Part of a small language model's weights.
Training: a variant of Muon for these matrices, 381M tokens, 5820 steps.
MLP neurons of a small language model. Each row is named by its layer, matrix (gate and up: input weights) and neuron, and shows model dimensions 256-383. Each number is 128 + 24 x the weight over its row's rms, rounded and kept within 0 to 255. Numbers have three digits each. A neuron's up and down rows have the sign that makes its largest values positive.
A block is one neuron, or neurons of one layer that tend to fire together. After each block is what it responds to, as a language model described it from the Wikipedia text at the highest values.

L4.gate108:098088116126150142119115097136143115146143157164114151140158115158114106139102117110148112160122110162150090130118126153104161086165155090090129125128126097127153164103105125132127133126165147113092094102100127132120099158139131116073120096137172093162146139124128108135126077127149165145125144186083100124109111170124109127141119151114125137154159068157127088145118127112168115138139
L4.up108:086117135125111117078145112122124162118142145156122154146168136133142148084110144101118140145144166146136118107131143144102134116162164103105158142133099154075151156099114142152132116151172160120106137157095144139135116140141173117109132132141162093138130118122132100119119128082118129153179145097089119093134113142179152142077098163135160141104169108108134128108125160099149162158103
L4.gate123:094097120146102147105136125111139107135104107140077139131123116113173159157150129102157135136104141151130128127133137154093117196138157140106107130167116118117123145156103152161144112129151128135115114109127117165136137124122115134163123105146153157102159151122159149120116092129147114144138114142109132129144102149154110145135092111167145150128136089156089112121158168149133086124111
L4.up123:092127078138128157158113124128160142096136140160118105109133097120108122113116105116132105139138170138146152134156100140168118173098169100143083127082146117104145122128120119143101132144126135106108106112114127126122150138115135110086131128083131184122123151094116098124137113137143154189167148135152129089155104105164109139157075153101168128147131092118089106095110132132131108153138
L4.gate972:133152092115121102138125133086102103140121150166171151098142126108119157147168110125161157128088105182131110137179137122107085148135164107099090131159175109106114159148138141162152171152130138125144092149115130180144120154152127087132116137123128167133115145122119149180112113137124123106166134155093150145144109125123096111112109118109152133118134134140149104140114104116121176144149
L4.up972:162135072160130134165102142099133107104138116184139109093124101124079150156141144142154141103142112174130130073086114129182136121117079136115128125135115164105149094114117126146118155149121158106115133130112120162128073140122153113104110105107166126094154157130150117186133161132117094134154086117066085114136098108117102158137136102145126131129137114172103126169078092122146113145107
L4.gate1302:114162121101141091139155126120140084080107123125106113116116143131122143081104107189109167123132117125115151141145095110109126141096138130087133131108133092132117126109122121154096158156109159133113123136123140139131123150138140142194096148104135127120154129129123114101139160110134109104127077142124158128107166112105086125103148138116134097113147115137127109124121127126140148161121
L4.up1302:095150147112153158167131161133094137191140120132070103158107165087131124107135124188153084081158105121140150138132164152118122168126136127096111112178142151099140141108119114137099131148144173095121141141110131115120128108122147118116128108187139135135125122069159080119137105138143075133121141104135095107089096169133153102165114133117161144145097164149125155088113089116112098120112
Description: Word-completing heading pieces

L11.gate625:120160090107129159154150099120121119149123138111110142139092089161172127104119123131144068106129171137135134156115118143141099084160111120106103166149111118125164102127132123137128149111100145149144100124125103168153107153161130128099151109135178124109131089142131104127156124114130130133116151132135125146152131120103088144150102108126144134133116151109153105198122114126123095126121
L11.up625:132149127112126153152095141117130141079115127142133153140083126133143119149121098099116087117095137156117125109096095130140147120085100118155103118134101147131155114120109106111164118146146120131136088111129121115144126143152124097127130148146129176140167131127117157166122137122104112075114152194135100157158134109143102119132160179114139165179189184166127113106084138106155138099113
Description: Name-to-description boundary

L11.gate1107:160136132108140094125174073151133130171172120125135052129128089138127154168055089135098115135135112123127133151127128145166191158130130177117157070115114136132188115097128143145127108134165092134127135138140145142082117109108092119144158155128147119112095127087136134086130148121168178071112097106142148128094117127081128128097134123118123153143142129145130105124115135134118146115139
L11.up1107:128098142140097109133118168176147093124156158120108122102161122140112159152136148180167164117181108090128092119145163110118144173097126133119151112135137111121168101102092136135068112111074116148157142128124084117140060116094090117129122129099172130173109114126122166152130110139118144101147103122100148155123135102107140109094143145105148122124104123168114133186096123124121168105146
Description: Table column headers

L5.gate21:167113106100131143122138102112114147142130125141160184126152182107085152148148117163156134165143099137103185106148113133142167141135126134130125079163102146124147154132125099142125111127120068105116167105120154095118157106134112149131139123128128094119097131148129121157157118122143116106128157159111158134106135137086117152142125129165113183152152103146120133140129128111133150088161
L5.up21:153117191105114054135082167123141101117122171118184119115123133135177152192161141115138124116101143125139133110088110142108145147106121140149144069152135097143133092129151093131125121096128145128075133100152118132124161117126119137105143112101125088157092110134115156145121136110121104105139091139098175138134103136087156110128146116127125132133159115123159117113152127139174138120163
L5.gate55:169133148126166111138186126173116151149160122131148177109115161142118090135160142095160047152127157109164119146149125130143135102133139113152125138131139098125167124111128104115114122111116127133135124119169159167100148113079145097108102081149086109116136173153101138160126170158142130077118132123102114103179100107092163147111098139158130119117105136117126155139146122147145145117137
L5.up55:123147117115106108122135111130127085111129110106124125131158108140127107163099124138097118137194130127128087123126134082155186164112113103135095085122125112146139140160111105128175105101099136114125119090147086071145149086201168159120097158128096120103079108140106129134100105131148134146111113104129116141143133129148122114142114156138135119107154147108162105137111124119090113137148
L5.gate139:142144115151117119101150095099161083134134121139175154119128109148075136125123110103128077147109106139098132115156137111106092121144114125088154167132130144096158089138110128165125120129088116171122129127143143143121100104149134138133144112127127125155132130137145113130124112114096095117158154170150087097132110085147139103154113080165161156117115154146129101151138110118159100138161
L5.up139:165161138152108105096117145110121153142134127115134142133167115136098170138139169123126152128098100162088171097141094107108150099157109132143148157135127180134144122123121073156157123132162091131142162084108138063117115138111123133120105137158096152093088136154143143122143126147097112138153087124149102093140140139125153105115123105133161152093138147177141078123160124093154115113134
L5.gate150:084086133168127143125128107153101147138124097147090098115100136079144141115160134140111163154132122194129161149124139108101124180148155124143131111145154144090097118103081136063093129099118151131116105126134144136093122081096111155124077114175071122130108142147185114147089185120155126142165138167145124121151137129130117120122105098138175109117144128104108102154151105152126150118104
L5.up150:127145135112081145148115113131105150140101167147136102162147145091106156129128120126095158141109128153110134133136141080087111147167140117110114136111108135156123128121108153117156098116094140143112149097117191158156113085157129152110108109112105094150128149130160129115143146134107118108165117152133087105137125143112100152149092115116135133123122095123135120143162097140143120128107
L5.gate347:145138101116121135146093126122103114099123114147134127087136143126162145158135151163168138077122131114150087154141111097080119131116108160135105087134083123158119103140121139188122074154107131134096131088130126142114102130148156119134124124142167084132105168131113147156123148135131116128138120157133169118122125135133178132135090130168131127126118102144117184129153157146129132191131
L5.up347:152115100062108098133123089131153126142122127136118133139154145146147150132113138141161102163126142154125123170160129117134125149132127121107101089138111097113160126144139115171092127170133151140158071126133125164132134129105132116145125159100164117135153170115148129127083116120113093145161121076160112128172133163130164123130098090124180113103149117174162132143166161132143160156152
L5.gate461:121101139078096141138126105117140124137157096120194164165132127134094088135132135131148085092123108172116106099132130135149147107172150123070074052134146124140128129141123103148105143141122095150110141160112117113142111115107123165124117143131084081120098109133146121133150148106140140119128112122071125116125121125140171101131137184131142120206082145124151117173170103093158104133115
L5.up461:124128154097089137095117115100116101096153119114174116137142138111123116133102142113126092093128145141133144095079110116095149108126135150133115113134147129148099120099108107118122120107160125156105146127119179140130115118084099132110117105105165121114150109155103134099132161136110202115132144154090120085120105126142127113105103136104105128119162140083130139164139175095100162097109
L5.gate575:121127146119096120092182100120121121136129127069127120126128074100116144099141101117128133135093128148146110191142163153071177070133100094117108112096110116119119156129142183141165107166123121136116078142067135125095103148122146119167135171164132158148134108118133135147167104144123097124136137131073143117146114093119114163112212172153105130167170109159152126108097114121147130144111
L5.up575:118067136149134168130152098158132142149142114150112097078133146092127126143135173125138116137134112125144167120130151176111147111160146122130097155096104119125091102143111137104113119114120151135139137184112171081099109161166138109183136136130110143117133152150113085154110132103173094122156127133102149113186111145109145090125123114109115141106123080090107101169169088142114154179127
L5.gate683:130159117146120145092123122145111108108155141133141116127068110143138105118117141185117101122135069109133104099144126121115098099131164125149112167126123152134125125113120098145146115138106135143119123131086143101129128113137107128095075139150160126096123123157111148104110154113104123151060184117115123130126156105095155155092131154116165121138180129071099135140147126137111131135139
L5.up683:115128134170123126077132078140139134140144107108155152109122110107140124141106116114123120158122171173099104103109130174121088162121115088134142136126143101120135126107108140112125152121121117134134081070148111161165136162152167169111121138163150157117094123170135137111142087128106118084091117079118124121140151138134094128134152143159122130111111138067143134138131059128089077079164
L5.gate1013:074155144143127124133130081141127142109170166085137161134118133133165142098125129115112096143150149131099162134157144138135142142140114157075118169101121163133118138123101139161083102154090120146107097083140138091174118156135186121128081136096113127140084143186131128126114093137104153123118106106143111140077153153135115135118140149115136171148111139155123116094085109086107125128115
L5.up1013:138101102156103148169159110122140166136168118111137153139139126126141080154086117115158103116118106133154121123149103107097108105140152175129125175110106138105150126170135150104105110101123166136120129138172074067117104152108135099125141136135134112133166150165165136126103112133143151131101146152169138139102114114125145135125179143142164141113124111135145083126135162126134151080098
L5.gate1072:103217087139133136163097125139101117116138154103100068112087095126124107156166131136134112165133142143107144133141108115100113129122129094124101145124128121130177088138153128114118169121105105153107112135144127125168114176135114103067162116120117153102158174123173137139129136127139147052122157150118110118088148167121123136147147109148113108133115150148126082140147197146128159139120
L5.up1072:104155106132110110176084116136111126142141164139127116150090161119155194135147124121130131202183171118140130085184146101148130095148127117123127119130091098085129090104099097125147158128116105158134103137087125138103148114128112134144150111155117127139158134126128159119120138139153152137128069131112109138116156152096127145129127165074124165153169158183153128123096154107116105131088
L5.gate1076:109136127164169162122160130104138137130154148097118130125121092146121172120146117082113105110137122122085150108119122111145109127120133105147136132105111160107150125139139112157119128098109139095135126121097176116101138133135146143131135137141120076097081133167124175119118152150187125104157094132148102132125107121137154114117178072130129130165115164155120115118094149146115131126125
L5.up1076:088162119142088160119103168060159138117166150147135152110140101111135132133126091098120112104071117130145127078116114110104114143147139166100151135155140111133140118096118159159134116148122129140071142136135138123155133138136189144109059120130098134148120149118116119135131136132115108142155105149146171078108155113095138150169136096142123137145116156128149137130119134097143123133121
L5.gate1079:056140123130147107113094157158131093128115119156123121131079079128130147116166097117126090142103104121163174144141117163139119114079085148119143106100120091120098107125132167088132120144166096172173153126091145124148159125081107128105122139118130147074135099151128101120131109161146146134164146138133147110117116119107141132143124093112137128139099089067168127127162127117112146132116
L5.up1079:154117127173126126137113087122173127124116107138134111132091138097130134139150147124156143095158092110107113087092067135079123087133149155119151126123161139084115119124115128108131074126169132101183143117136088118158131109102106117096132145156155122127149167108124116146110131126128089147142127092143151090144143101148133152143123136117155110149165126155150074111137103120084113145113
L5.gate1131:096137151171130125144138107088142114126211109133143091133122126118147110133132149158153116127170155151105133135139119109153087159100143130118126134143111099133140115138121164113180148121118104147109150091147145117086110118156083145165155131122168134100148131148141122150103188095128149128156136105124142096129090156108166133134129099107160139119127150136135120132112123150129124213105
L5.up1131:099158108159138126129074107144140109136129114112134142137101135142110104136132096160141151146106130184203072111127114158123118141109123170139153165099143106109117146139168164107135134122151088126149126135147159096163116109134156192107129133152138161121145112120151115122119120152099127125127117066120121080144125121149136117135107164121152133132121118156107142127112127130155117119177
L5.gate1172:126143158151165111118177137118095162121159126124118117117147110124108126114125122147110131132135170122101114156158139152130121085140098135138139115105135100156150112110158122149155136159086083165103098145119114131151148144104152157102119163124109127115079129134137133082127157126108107077132139167111121128142126120136156111094154118052149113112139126109137109109183132147118113131136
L5.up1172:135122140131111103155170080119157140135144153171165195067125130113110124119142110111090163132073111132075120151129126134107148120149138127147048122152090097182116122104136131110128113150068164162179120082141140109127144058072157155132169169135078119119136121106145132146097163125144141087158140136120115155146075137152161108097087122133092168112119173100131113126159124131136129120148
L5.gate1263:121098135128104140092126116117125133105121136126113136106128090163132159102157117111111126114135106153123102125111161119133161118108141145109163129089137142127123188144097111122092133069149112159139161111122117154128130134148097092123131122162142154144118115155149111181184165143102121118108151157111169079154162134151141149145076153151142139159111156155121111116100088125150106155121
L5.up1263:167139133130115128108166125113111117126151131108174104123086136106139130192146138121121154106091175140164157134157107119118162093084115159122116099157116108137115079116081115080099086145162102172113132098160086160130131148125142174134127131129106161116154105147132118139111161124147129099114152158089148108163132096121114127147062107147114152118156134117113136126138137114129123122145
L5.gate1277:118109103123143109139119113137137092114127129125158127146166112151070156141122136136178140149152149153096150123132121121158155142172115130139137114132103106125148111174100060165108111131136157092132130126129102122128154185120159120116118092142124153133099070111086126148158142122141122104133109143136102120157144132088151072131163132123104125158143102148143150126112143112098077090121
L5.up1277:147094141144144138113142098153101133186163122112144139107138064102110116133165191098088135119126152171114128115131088121152146116121107139122113107114163125177113128112075103162136067136137126131120162134130089119123174143096157073130113109159107137144110127155148104144128115152112168116120141140132121151129154129106162097071127168125107133140164111113161131169162137101097083103133
Description: Table and infobox header words

L4.gate47:113153139092147139121152075125095141147165107147114130148110157119110158100172160167161149141145130099131139121108134116090120122134113112137114139114153121139118137150096125096160113144125165134125159125090153123142177105136134114097149101167145147153121115122153149177116097130129134130133159105139112129146085181149099174160163135114143175146103099119106132157138124156091117128118
L4.up47:106114104155113126118155145147104122118133171096164159117100118087159138096165070111113127119133133134131146109137149118163082141191156131158160148095131161156149128127095119180124115133152120118080159154104156132123125127126086140119120138126149108152154130103108109106137116136135146117148105129154150133106116124165143102112085112141134126069070177157147148128131121078097138106161
L4.gate306:129122175094160205061138118101104098153157123159145117110133121134124142089130141136144138136096100102148118144087152144139138104165093129126174106113112120128128127113074129120137118164124148128166108122130139172132106086125121093112065126169121106109131165126122145161141168109152155118153103135125126116105097148130144126125130158215098090128120154118172154112136115091100150145118
L4.up306:158149167106101102115134094143093107125184107120126108118103121115128092120132125132088163096131132104126167167114108154125131137130155112106145166109117154106141132154180104106160127171138107119107137139108145131141132079132150167098114151124089140095109121107123128134098100103147113157137130132096096138115128153097091117130121129120136119100146137134125161117115148148128120136151
L4.gate723:111152114156164154171122152081126154162143112150145159159121101107093103109139086130165116127144129104146169173191115137112149123120109110111146127137113138126116105142138138147165126113147156116098083128073099121126107106109145092108085146116117105148078158115145124148124093155189108156135115127133143159148111143132117159099108147130100127093097133121144142111116126138138142118108
L4.up723:139168096130113161132108174100121083099174119119131147131131117131106161108153128104107124147115100143113148120116152131181138124142120109163153101123204085088129101130147166117155123181127114105142104136090108127131127123130144163088118122115116088112137115109136134098181111080137156185140151118113137161139090099152112140099166133114141121103112146126137140092151150128155136132135
L4.gate1355:079135154163122089121157119133170110124125140127142117181148123130140148171121110152099130107129100119138085140107119082136110156198111100124146132115161147088117156132122131117134116129144126106107077140144113145141122148149136128130100131115157166124113108157151108078135109174134146127157126122133157129143118097141100112109118137122141122147127122085140167145119139140113094125130
L4.up1355:114153124136118111147107126172133116164119112142113114145152140088143137133134137157059149137101134126130106148124144131144079080177102149103145126129143119139140145121114129163140107110122111132090144149117076154129131136141145129129138120113141139131150136121145114123145053125128136132076127119142106111125108151107149163149102125154108132169140161081128134120091164135137119116132
Description: Section-start boundary tokens